config.yaml
n_layer: 10
d_model: 384
n_head: 3
n_kv_head: 1
head_dim: 128
d_mlp: 768
vocab_size: 3990
activation: "swiglu"
norm: "rmsnorm"
norm_place: "pre"
norm_eps: 1e-06
positions: "rope"
rope_base: 10000.0
rope_fraction: 1.0
qk_norm: true
attn_scale: 0.0884
bias: "none"
tie_embeddings: false
parallel_block: false
init: "uniform"
init_std_qkv: 0.0227
init_std_o: 0.0
init_std_up: 0.0227
init_std_down: 0.0
optimizer: "adamw"
lr: 0.00135
beta1: 0.9
beta2: 0.95
weight_decay: 0.065
lr_head: 0.00621
grad_clip: 1.0
warmup_steps: 416
schedule: "wsd"
decay_fraction: 0.681
decay_shape: "linear"
final_lr_fraction: 0.05
batch_tokens: 131072
seq_len: 256
doc_mask: false
train_tokens: 620900000
steps: 4738
dataset: "wikipedia_en"
MLP neurons of a small language model. Each row is named by its layer, matrix (gate and up: input weights) and neuron, and shows model dimensions 128-255. Each number is 500 + 50 x the weight over its row's rms, rounded and kept within 0 to 999. Numbers have three digits each. A neuron's up and down rows have the sign that makes its largest values positive.
A block is one neuron, or neurons of one layer that tend to fire together. Before each block is what it responds to, as a language model described it from the Wikipedia text at the highest values.

Tokens that are directly followed by a bare verb: infinitive to, modals and negated modals such as shall, cannot, can't, and wanting; weaker hits on table pipes and name fragments.
L6.gate281:523501552410528513598435431488490563480475605476479508525491472487418544444514482498572534497554567488504561363496491491659490470470500455437507478405493519575530478541466552481481494584482549467384518492523459537526540517393490489586490497493536492488481485568521488565482397485548482506518522579537544534402510548478488483465492468403513477506439449533548390453508520485528494525540
L6.up281:509515433441493483599549553394594470517542528522462434510502471457455508434548560429416588465573571465455517510464500519482471509499515461509381487542526502513500423612532487499488595537453520561527502537558561434400493447609515540562511585402503435642535516482453497462422410497556503425521480411415433570529553541410518581532455534522433395489476525460475565463457536535428588546401

Single-vowel word pieces (mostly i, u, e) split out inside a word, as in reb-u-ilt, p-i-eces, C-i-ampi, M-i-G, often in foreign names.
L5.gate1:528532465573455476476603524456443463499471525497493528549444523594537510492566478464433500485476592478522593566496539506505485463451502451454480579474489510473455511485564504576606473547505548534513450506464500438543485470419429551451491533437547532430525419577552464469479439464573558510498540564505543557475567498496455542480564451504522528529470444464493570400424468495506518489514
L5.up1:422580468489473493502509540487383574436535397492496526577525546444494467532435483502466498562532507484535542450402495579564529530431555438543597532436558613437495485475546514526542478532466502487408506468543415447564430518527465470571521546483511479479522456463483465564506439502469547511599546531484508559532370508496439498407547459466482547404543558493472461539541528460475507512458
L5.gate12:569481534435628563370564440511493551509476497594523464487495505489429474510537478481383508469587524486553553503612424404486420506505494489584500491517541390472469484438516504481552550549532539471555519513525556415437505410470528516449561448406523512501534490505521581443468568495496612509487451544573552465541474565454599481454566462495503565571445462552522473497403482400485526536577
L5.up12:571484526419574553499479508497446491540519479402514556472540484387451485544481426537426546476525565485431515610563455473495514494520529518505491503501454506401544472485502481435501495463509522585532528480413476449442545433487512535531541488336586467499466443442547526476419568572530547480535548439537476480417494518441491415478512489451588490500475433498473448483443544403494588477529
L5.gate33:509464519562494512549522513429515451511509489497476494505458531552498545599499506465510558547429505549490466485390554532519441517567515446570502476504483421421462552497565438475503521443508498463481571496510467483505523436488503487602472437493490536554565419445544562485541541487467486619476545485499437554456557550521453537416522471402528470559475504499489432518535498478487523625476
L5.up33:423529468383464411504497497478522529457423558478548494479444483410542424568470542441457443527395571493527516454508503461575508604539471533610484558465521427518527466521582487432510484458447564493521488462550442473546507449528459471484453480508609572461553569423525499510460515492528510532464560464526471514489452581603493496531492568444507483446542530469499485443490563511482600523487
L5.gate54:529532577493589448482440493537452552578530345526520463522560519491552523462460482527495500562601488546583421496474455441514584506458484461545490516546483573501498484488500483412499473454534531549447525437538508490505521504454477580539496450547387521533515551405451543573528427490485592534519498530413425573476546465474518511491426469541507564521478480511504542530525492528483514615551
L5.up54:470582377575614470537567487466511565384424526604453479585567508425401439529452523553468501504552464493490567527461481509539423409469582455507487516519398528478476509482496404592487538515499536517537381503526480537566600557541540491474593503492606481463465575476482502481504541487523553492510506508490431637549465513575509488595438488456485445464512535493434402482488438478450564497467
L5.gate98:434608534483489457463516492552472472519555467462540524460484533510454425445543459381575602598533552442467445447522537511467565417429441441479396451472503532482475539486420539442472464487481392488527512493573390421513431398519441566554466504515523507559543549483470518550541434518582639456493405471451486527456550470550581505411532544524465519538568558544420458393553586535480497604536
L5.up98:563453447516530423508506410423560521516526454532475453534532402546516423455542522495607567547634494484514471456501539486480420489501529513482501476444538409531505504530453664481487434496542495546441442483568545467386467453527528494556477538526546495518606604511499539420501547488483496482597564465524463493532437455527518439486453556495502506542498523501573495554452436502471580513491
L5.gate102:551542487508562429631510445504575518478457520460510513551537448513470475463475456562486418486541429530555492510480459427504550512562500541550431582494510457547434477480450500516530438560581523517493461496519470522579555503496598432571507469426496543514509464527585519432458426507439567464563502545587492554435527451490492534507464529457479520506408540441470470462548553410505492465569
L5.up102:489496480560490556524470475496485522505393501486532483532409449415517512514514485470504448629549540523500505598452424554534613486484463494605453481573514436581510452477561545529548516526477538567554487520512475545449541475556527507525492494471434510473530491558495606477547571517470562559515574503455520511487535519570488534476495417541463456599521544524429414514571506481431519465556
L5.gate127:456570507563504563440528558551481480455499514536484472480535427554484405491563434444573438544513500489528473548407480600516512509468490481442408422488485445490422482579545450494479462520516508478536462581406534588538459473427480529513485598391531542560589563638538550559528437531499536465500504495530551597540398471483478530483510465484498451475491603487452447443453453539520449483449
L5.up127:477521505516558425498534505576423553534468512568418419497367455551454404478553368427503451481570522474448467552517498463508577580479496530531431546471561516447531554600485417563588532437529531439515445506484510523391551516474442476538490502516496462505595546611456567503461501487484534470469573487521539556464498601552396538544507522524404545493367511539488500477476435418571530507526
L5.gate143:546494435605579516580462469534458572496487506529387516489474500464556520553523428451543549403456574613470526496459556492596449491461485464396463484434513555521458416504550487478514525499497394450554532509573494498467499462428540462561454489570480486509586539422444456541506512485525567495488543585492474525444632471565567479577491540442437599459444592565524505493456432539463527480472
L5.up143:410513551494636511453454457414452607445588478460489492480522521445531464602513510483445515510537513498456603595572508547431521457536526440483503542477523501526549403464575527500520494478486456598416415533494452470473495555540508451551527496476436550526498539474531472504463558527458509577492477613558506491501561566481478496545402602521473503518585510522504580543531466506467457460417
L5.gate180:484511545460488492515472429479494519532515487478622561431425504499457464561491563503460434512514484529567500528528540546420513440445585462486466468541406480519496512526494542455506532476486480459476429511576449454476549510486584452507581529494514550569529434481622595575465495497573448514529385586456458503576500487471511496498582587503587601428516489542465527556498414494560494511479
L5.up180:542531463572441542578451460472487471576490522458562504533561495555578583400612552427420536563445463433475546508519501527525478592442416496513490502452506504459457544483478584533574640472509515389447543512526533535450517560499510455472440373433444514509478499446517547508499482482531515529584395624405577512490503480413514485580469415532540542436507563510569442533487443585453461454578
L5.gate341:458565537456536622460540476471422525424475486526423452546488475418468466505535573453511409530485515502511496494453543433393480535544466482456523491443498545527370461532541577511564509460558563503564467499452454451555618417386538517510434502463452578456464578467563486482513525534527593502526561574519555515460528541481501539381621533422537495478438523490554482456482458524417502491504
L5.up341:448621481512558416579512456557535537423433470462517534475529493471555426468509466498432489578529530522557503435522487439507588541361551419466442465451485473598441492462390482441551542500488487506605433537409431482530513519439427548480487500544420493511442488435494489463449514534483503570472455474543505505470550413477440406480508517408568489523466522394605486544578493434461543493504
L5.gate353:455473531497429526596451389505530549468575465480443494494525481558495514515435452471469574432540579530463646472559504416500559427478515451494455500470433491468540502510471472449473482473547509480499529554454447573545510424462534543541527487561414448515405546488482537518443488498504487458434589522459569500521475504542495480445548514541497541540367475476463528519451537497454541454433
L5.up353:504561467605570526560512487467508592509463426463498544459495482546493569435447538459508445524452426475578545520442502556488518479475565492527553407526540504471448498492438507590500552458468536532438414485521462496556545470468486428426489603521473532519546411451584516442531578497611448462527524514523490529454439461411533427499594495474554475533528506494565510480521520525531446474574
L5.gate410:467507551519459517443508482509490437429521541498496507432437505492549515489545395478528471411527521507498473527472521522543524406528498512491492451510496521550465522528494470555480472493493454522512548530533528454468436480536487539637521555482480498507509667563456460487574563451523513471448430553512537518559565534470530450434537506480479465540570440623607472380463557473503502490533
L5.up410:458487527437518516406515511540504469574513484526489457493541463487570448472491438519451570595562523493594508476569549535538548487420465592615554476588442474484502471548548496538521486542517496516549482530500476429516468480533504453496453448559491501472586605537468541499502520546531523462481468424590542510545496507476531494535486468439470501539495471490453419522546497481425499455429
L5.gate433:475516491491453488421476430536417547485446587618414451515452502512538384422500435529550421492457449429536482582539454521449495442532438528506525461496510531405459494509490524596612470509511508485493527544490528522494531509404532502531493462431476610560385449573544475406437526411466512521446540454445447538440484516507482516535583484525495518511533501459548459443459500528545565588532
L5.up433:493511503507524449542524448544427521490540436615468441568542482532514521456548460493493522441480428391477550535508429382516540499551510578552406466494519531409571535440478588540468562561521475483500452494436493488449511521502536562516477493451496501385500457513556477547533498475434500443562556483483497490442535481532521434419475537359413514476411497505474489491413524437470547497523
L5.gate517:555558460483507471482525520502473468429450563553516488454497532473508486493363533499425494515508502492485469491543551525549545567428412522488593537545509445488446488492495488537482495492467553449599481483446490479448536415422432520597412535502369547494556427508493403479524559459501596502385479623550499517488476575437505486482515544534508507483603587510556507520438440517453529557469
L5.up517:442530630443455545556531549488497542488511488472563474503516500516531407446522495535514478542503546530457568540510470544567542509531483538491567430580500586471525499530490516573411450480498583536511533507489524522555517464406517589582483479484438438500502471584464490521469434538431571422525424482485479523482512576498529503492568552413509515517500484478522382560497533463443589443546
L5.gate661:471493546459613454491585483481476532480445478435452515486528557471526538462553460469575466487534486562401496497532519458504445491537478502530509526523551566435490508518533577581457527504440480507481415508537599513525502379473556434499425546480465535504452540434492531501477438519502563476534472498353494525431587499572521504533454502543424536448550537477536450548514456563449521503552
L5.up661:475513518522579470566656520462425403496567548494478534570440515563524561482520496488406502524514529547441554465387531555569573570509401487406541523498489574483524618462460506456488513571524544563573523476522494388537511473528558497449559512459419509580506477544492530484501493530515454456624452551443489505472570591435506404553505571551451472529494544482478413527444559521453450565519
L5.gate756:413525540546453537450542463502554541536530535521426472397509484443495497495535485506528455461428540485583592427573437545445461541506570432445566580508533470495534412537555471527487479436555453493530558506552461467506439396352541505481584437415449465534463523505552592421522474506555491484445443566523421473435638539408473518381473486478591537554378487451494569528593516470527483455493
L5.up756:407553561550466438502427463476609557501533602512475471447585519577434506486448520455537500519455566509572602496443508447534562486577578481476497519541555539523502536533571498537479569528486545447482507414500475361511446484443435445465537492517444495553481462501550566533517443489473439488455518583496500478450536585417559529507445438536542416520542494463441481462527562473534535487495

Word pieces that finish a split word, such as to|o in "too difficult", f|all|ing, can'|t; also auxiliaries and negation like did, will, does, not.
L5.gate44:606500484521533474548418477507431552526537447494419485421489507485470546517488537571455514488461491469440622464549498551547554537474450512577424474450516401441482424419479526470439532623533576481404504593488445458454565486468501463477535431387575503486534487526530493483541579504559406378471545553559530572621485419425468454455500410474512513573433475444456514519456573448475426490515
L5.up44:509509431498598450573480471458371468534489436530436462546523539519533383518471439489480496467496492460492515544499543531434460538413424587558549537500572513424542543458510619491526479469520480515555501626404491424540497538493467435479569474448444543533508476513492414464572545472420467463530639586566538432576467463508602533520479403545608445479469468496497531479598535519514430529439
L5.gate103:593503555510502468595462501471573512541470345487497541598496472517597516477504462424545545419406498568445444506506580487506448489554544560508495467460477490428405393426548388615492507508570489500438505503526523464531440516524488615470555582553471451519412451575543543410488521538487515413491433518514455578470519456417519552473459413413391559462441535518470534458573479488456499517512
L5.up103:531446527513417497544430432543496457420528515539591489394500491545628449518468507621419537602550512485404485486463468545564525504541560522498441457475443452522439425520424466448462475396459571502590489568592394523521405497433544510547475469567508462565365544559515465477499535534452489443439419446491525555504453514420481545521574466522462498485504489503475436493540542484396538528510
L5.gate132:443495523419445431511530497536468509510409452516524524569467545431553385492481567520566366517561432512497516419457588488497498553471508518563526555503504507483428481461457375424525524452546506428454445531457441494485449502486512524520604396530497559535518429552568556542562497393465616527522490588518449527513541546574441445533528498483421535604574381440564447462510449604441570489506
L5.up132:543474486460478541546533564552598458510535471540478530506410437439498592555444502549502568572496610499555482500463539554468447568514424462504425484522397393471519488458551516522470571525520454383488503551543502458431474514508526508442536481568525455562492549552452422428551528520461414419496604493509562554455469513357541505439429501479591524475507469536525518462446483548510519541469
L5.gate196:458534503518535462494454476466472471509469474454410443494558501558444505463472510600476500561456450538519455431472515508494486549475440567450380469508423529545426478454484474459563467488476509537411548477510485593569605550447556472484459481485421531472531548608412483450461477522483510454373467446415507516582540491493600528457427397445571479481410458557426495489554478509478475535433
L5.up196:559586495563546539590537533519556482459525487534391439489613528470508466553456531553472505523395428516518419413422500554521444489516502479401452488474525543371539457464546562460450475495479488568496467491422582451507559476486502555595510533507422448498485499505558561529413574500471506556470524487509552487541578511557481401611467477446497532553429565555499524449547481540468514501459
L5.gate219:483532474537482499477543539429498525464497517469477436550568448545500527488527379570444424466503560454382476507538449543581579594437496495568451455513510516578498494600537437493423458536500541467491532471524534493485471434491507571456468577522495520544483457493442406567472490494493489467462558531488565520381512587477542496510600466449552538477440543517491487486493489456494509438440
L5.up219:389491577465497526442534511502552415502514478557538499513537543426568532393502562501513624566464510499528533554385585428523505504542492498522554486432508580515545545450564604493520500543523514468445595593533562569460571544459528481474519409565507517499469457591499517515500530484483511454485458459475407533450536442554405478380420483555556503443531460479456464502503581470476522432482
L5.gate223:492602438445585475485521481522523517499588478449468426474497554541544489492557512511530469567415477536530527465527498526520538425439534460479423511480472546500436434438404488477502525555463520523440419435547397561475561470414508407536508525581524503511542542514475544428537510462511484516522510590390417538562529525483548430499553495495544472436466423576557541517558484494573485479591
L5.up223:435570499531524520478487564510542547555527498517448524492543456491470530579587519405547533539539487589531592485554511519491441464475514419408477572483444511448484342507491525580461537511496459601558455469611424549511544421435454374452516542572421503514500518584486429443517579545497425432574538455443480503594541519390492417503506531520504547501484462535530488444506494425551500557406
L5.gate251:484425515432519409483448453470512556592478464606523542513515436461533516491422538511406435498445490530529487566535542580504640376608375476446502414512528478536438407486412398452424521450551532449495385558501513538475541473502571464502558451465494555516487509491453481538502488525458502492468421477530522514440441507501472415558493557448460543523571545496503570456508534455495468525441
L5.up251:486527507437410493511446422571476598525523422484466598497647515523520501533445555514495496474439481459530488489496512446534531550452430546557490568521480503586528439426574469510579546584483521464465508539568463471489507464498483487479514428537616542393611530496495516479471426513561574466551440538517506504483484460573457414517490539430425491459522565541476511440465448468507497607547
L5.gate256:466537543538465480469437523558474346466505491599431449480500511547487501509525559444486510433470515445515485426463461554478564482599438562414558502555525513519616508609503494457500455598523466448668480498465517462536538456443524503512532602494457538458572495520516489518554465544489484595478394531556441534532455372460409462462525422524439468450457415531498455482458509451468449470484
L5.up256:438522434479436452518491440511452499503435492469492534555485465409499529464439532431473502455402448498443528536524439429534520468490542666444519498624519574474391490502528551487487543495536564382451465484492448486443473504525383481507635442506460451474471533445491535545519386480521495464634590447472420430503440488427467534611637434466466466506403503521380407500482422476622456434457
L5.gate306:543540516491484450542449550530489497512488346634402485499447494514543559430445507496504523535506490516533484505538487501441511481506463466510551464421462518418508482589518369595551600491501467482611404534518484513456468555507503524499503392510595455607475455430537509476543479449579553462464512522383405481558485489506454563502531471538487517546484476534492410546494646556527452437499
L5.up306:559396482473455392505517551536448451492547346501421492483578518515515461508552489493578506414500535438442492472456408460457507558449463483536510405477485553441511525556455540529510594456523476583469477526463501509498494531463482521527433383601501502481454521541467472531507417523541469461434495503512501534444578521498558431498550445472488537589502408398552458564479516510529542593475
L5.gate357:501534456427416450490500538434540487510472534504452468469510625421517431521489607416461504517459389469539491452462444519550470435554550527578465461441523498539497521488608490420555534497526521477448528466413423537463583519502515548535540495510477512566519590512502480507560453411514502491485416589424539560561487585494436539502460523436455484477533550470406504509426454529484539550484
L5.up357:435501467564469457499467552450552444472420562526484545514517480477500494540497495556464496528589540524445397530530506544533587584558600528522618412448480508448522586495505496461589501490502488485592529383446541472536516571594539514504520539518523474572500540519533426453516477479520461557465530469435570566513472594508481478476389491454473545395541501500405511531461504481526516561510
L5.gate413:473514574474487533611495414459452460471488522490512412618399517501514518465532519517510497474563515522465515424494443525585532527534571457561471546558456492512409412492556492499558490438474604436514604547539519508433513488522577567609524515511480442493559486524434509519511315534604489506403481515475460493543465499460418444506522513412442480581416435458411525475504494536487449518484
L5.up413:532556391460467490538507495494542479512529463424535483508502522506469524500567432445487517502466515504497387575593455512463463489411476589476467530524574546501444509524478549476505420602525527522420564451495614406519474481503523494541580442510473412552558559508555514574547512527491490449408561457502506473510521483612473397408510498556460509473460539553506432586529498525492494546536
L5.gate430:475498495474508465553492417456420563535536535523446498559526498531492454429455588409512480458569553542474415446477439473603498579567507451586488495587630461574506424472481493475459521484503476444513488531478450559500449483515559542518488440522494526526691508450489551497541472486566481448423535491490561421475547544483478598491561476584498503529453471444590575509551414487526513607559
L5.up430:463547509482437400477445507475449466521482371402482448423605489449460529490485564441544573504504412501552574456449496453573393448481507457487520555427547430457509526467456531476492474353528589444492446464532475597504501488399523522527484427483557462465481479504508610462472456553420481491535475502502541486522529609564475523538460514534474499424391517516479522547458532467479561493461
L5.gate546:570489405443560521567480454496446513560505419495459409593573546505465558495517510547391520473548542483458530436513474409520462447451549516603541472433514481465532471464460556469541555474511497510475529542433570467534505479415561534576551468483493511529499420489495498443493471436555474444481512481511476461498478541506533538500519468514488450507397477503470431498523644538464524501501
L5.up546:584521501499474489533521500414395493488466555541499444460539516572457560475431495568472495467450483536450422530460514560469458441498477474545479431446546547444392521562501520541483416525493633414472545586512542504438546495532491489519581531516479453446534506573481472487537558496484406523669516497505530518405401539478492483391500422554487553530450548477412522491512524491414534530539
L5.gate581:506564539520507500543504537530609489534460560506524472511593574547566466462530535473541435631541470504362523506459480539568588475550512473579542485513504531455518508419547498532545502549545458511533486515523532515503604539492611497519536592480440505468598429510442502417505429489496548466479501490484509492576591484445461468492449565573525527457520405545456482559513486499517579525537
L5.up581:534512576425478539586448529477565495411455550544529546483493475479539475523512450507347510518549484558474422436556424487526474468546467529547565483472518465549529545463421468560523491575501502534598600554460468578490540476441559543445463559494491489464541461460511454459480422524358499463423412604530526458494526495427469411476453471624593526483463586496532492546413405502605528459419
L5.gate597:561544442521560529503552463435468565511566405463514479506518477471484551512531505505464525591543600580512589452517491541492487544519530555460474499573501438512466600515455496496568519500542492505521536430502513507660542526471469519511493567404533507474381432452483492497445508489491563493434545563460591513525513468566581533558573578406528523525552479471432522555508504549502552517508
L5.up597:463474586526512524462412442503477474451505502499590414553489457451585574502416468528460536506504567489540470441547442566547573475546475461469483582482510590474475469513495488474572505522461516445515478516576504432575473584528504600477524531525566488505501520487501538496513520531464425505462577488439467460389440578444517522521536452498541507604571517478539422560542303504573499472521
L5.gate741:455600485490528489533506436472554458510442495530504482500511793475576489457516501570479467567404489547472506446501446609438523489559515475513388489587574378463502485523559446468473470525475455512493555468496504553508535452491510581557471495581449534498565421465577440543496448325553602499470534507468529551558462438489502479474573487441475511521473539468555438434403488560477426489520
L5.up741:544557525576450510462387491368515404576446497529581651508535506418477466411546465555520451513426466512540539456578481613415582489465579460385494452539515589380473491503464596442439493500508490590489441422557473554520460633468444565486505471508427517535479457498529493553471464499482497441496571434528481456480487429507424501504436505508494493526468546518463428490528450425519525491506

Single-letter word-start pieces split from a word, like e in either/earthquake or o in our/ounces, plus side/club/team after a sports club or league name.
L2.gate20:483438487501514392463588444473512588515407463475417484491504449622431536474464460527498498573503464444418569487554421492567561500508536489445462543484522504557506486502404534586490525527456449483462521567516507454475543486503493469518610488550376497483463611455422537529390480471571542490461491478503525571374547421440470439542508495530539529415427575467526519419589498512523486422572
L2.up20:465505476554451544523507561527480412449518526485591534501511590460570442543454438487432444548520490436445536462498417562516516500401519550532562512507487505484442449568535599535463558513476479508491476484474473442551449482524542526563447485508456579464478562560540559507503482469417509462467567518531497421487403437522466461527429541352388564502430486554451502555508507474556625480550
L2.gate225:426564437446474500559483497468505486519495501548508434453515407492494449461460578515451510523596505588538528417491484541455539511469476530419495513489467534571484447499493387524390544559477447436511426522571455548392536515402593502474528525475467570460463551527442486489437478587497501429424509564629572494487511449543520540543526479529485511595484567475474525486497515443572522479527
L2.up225:522556482436428471476490483522414494422483486495532508428553426480561429464488501535593385553520510466491498533456541569558579503456475559435499464543521561526553499566512475549481549530467467471475552538536467547482503460436585618509459488577477548502579559469532452467469470477440478463458595558543516421475464465495445433489489564495449496487444489602470410415438517493532525466560
L2.gate354:532411510426516470494437465448485471483534564509537392566494477431367464527444436596445531452512451452482534564517466513507556471518470554609624457497448497462442536531460477534537455514559513462430429563447644493446579540507415533504503484582531520471508458510465499558425423496496476394476485524494493555439563426456486463535527537441470575465550525491466483502445489471433483414538
L2.up354:417506448511447510492524465430580432478539484609496484432559496500543517539512511537489549457509515510452497519490499567500564476425526547494499458488444497488542438595525447568441498515487452642477481569515472430430502534440504541458499505485490558502520596466472422494392473499581519549492538569434478588406426373451488533435473391595415521467419523526442429510514424479584584540564
L2.gate369:565455572405553506523449488481568434495505475501498555527533539581396549483401481548404522417520510486479476493450445482505460428461506519559447448501448600525472398528607499519451413539533452376471490408462447472538520414502492577505541517486504507554406509577556563452495493447518479504554522493461453568416507517550585472461453474541513524466437516529432474519470486582573468397497
L2.up369:576540488435595441477587431468553510457489511458567516482474516509495503517503552586515494450527513477509543424489458498477433410474526523532579574412457566437461476494498423486456329542523603398488441467476558430458472576494381481463480565492483622447566547559509575512554547546563502532537542523467433496573557453528559483466494515536460589402584552524441475441481572500528497538458

Short vowel-heavy word pieces (i, a, u, ura) inside names and foreign words split into pieces, e.g. Deept-i, K-a-unas, gop-ura, Fuyutsuk-i.
L6.gate386:502558526405570522611393474573407478505461458525521451483530507383539436460463421567482499590475483505444484458497429408542515517569480476460490472568415482574564572441564570471519501429489457464487543423520499541541484428476503542517553500496547516578501500516451553528484448490508563500603446530562522533435539491468466503467491462586485559486467500534594481459504547469535486461468
L6.up386:455484553577567463534492457532558485493433518458560583517532480542521484505574463556515510485592501542482513562474567511514578483504409503467417488530519453577464464486482541506526545494467588568471441540374556537507520491389509549588522398544484463580454483588485404472481498536442549544496506631488580557500466480428492586463574533458470581469400509553505503379532484490501510431505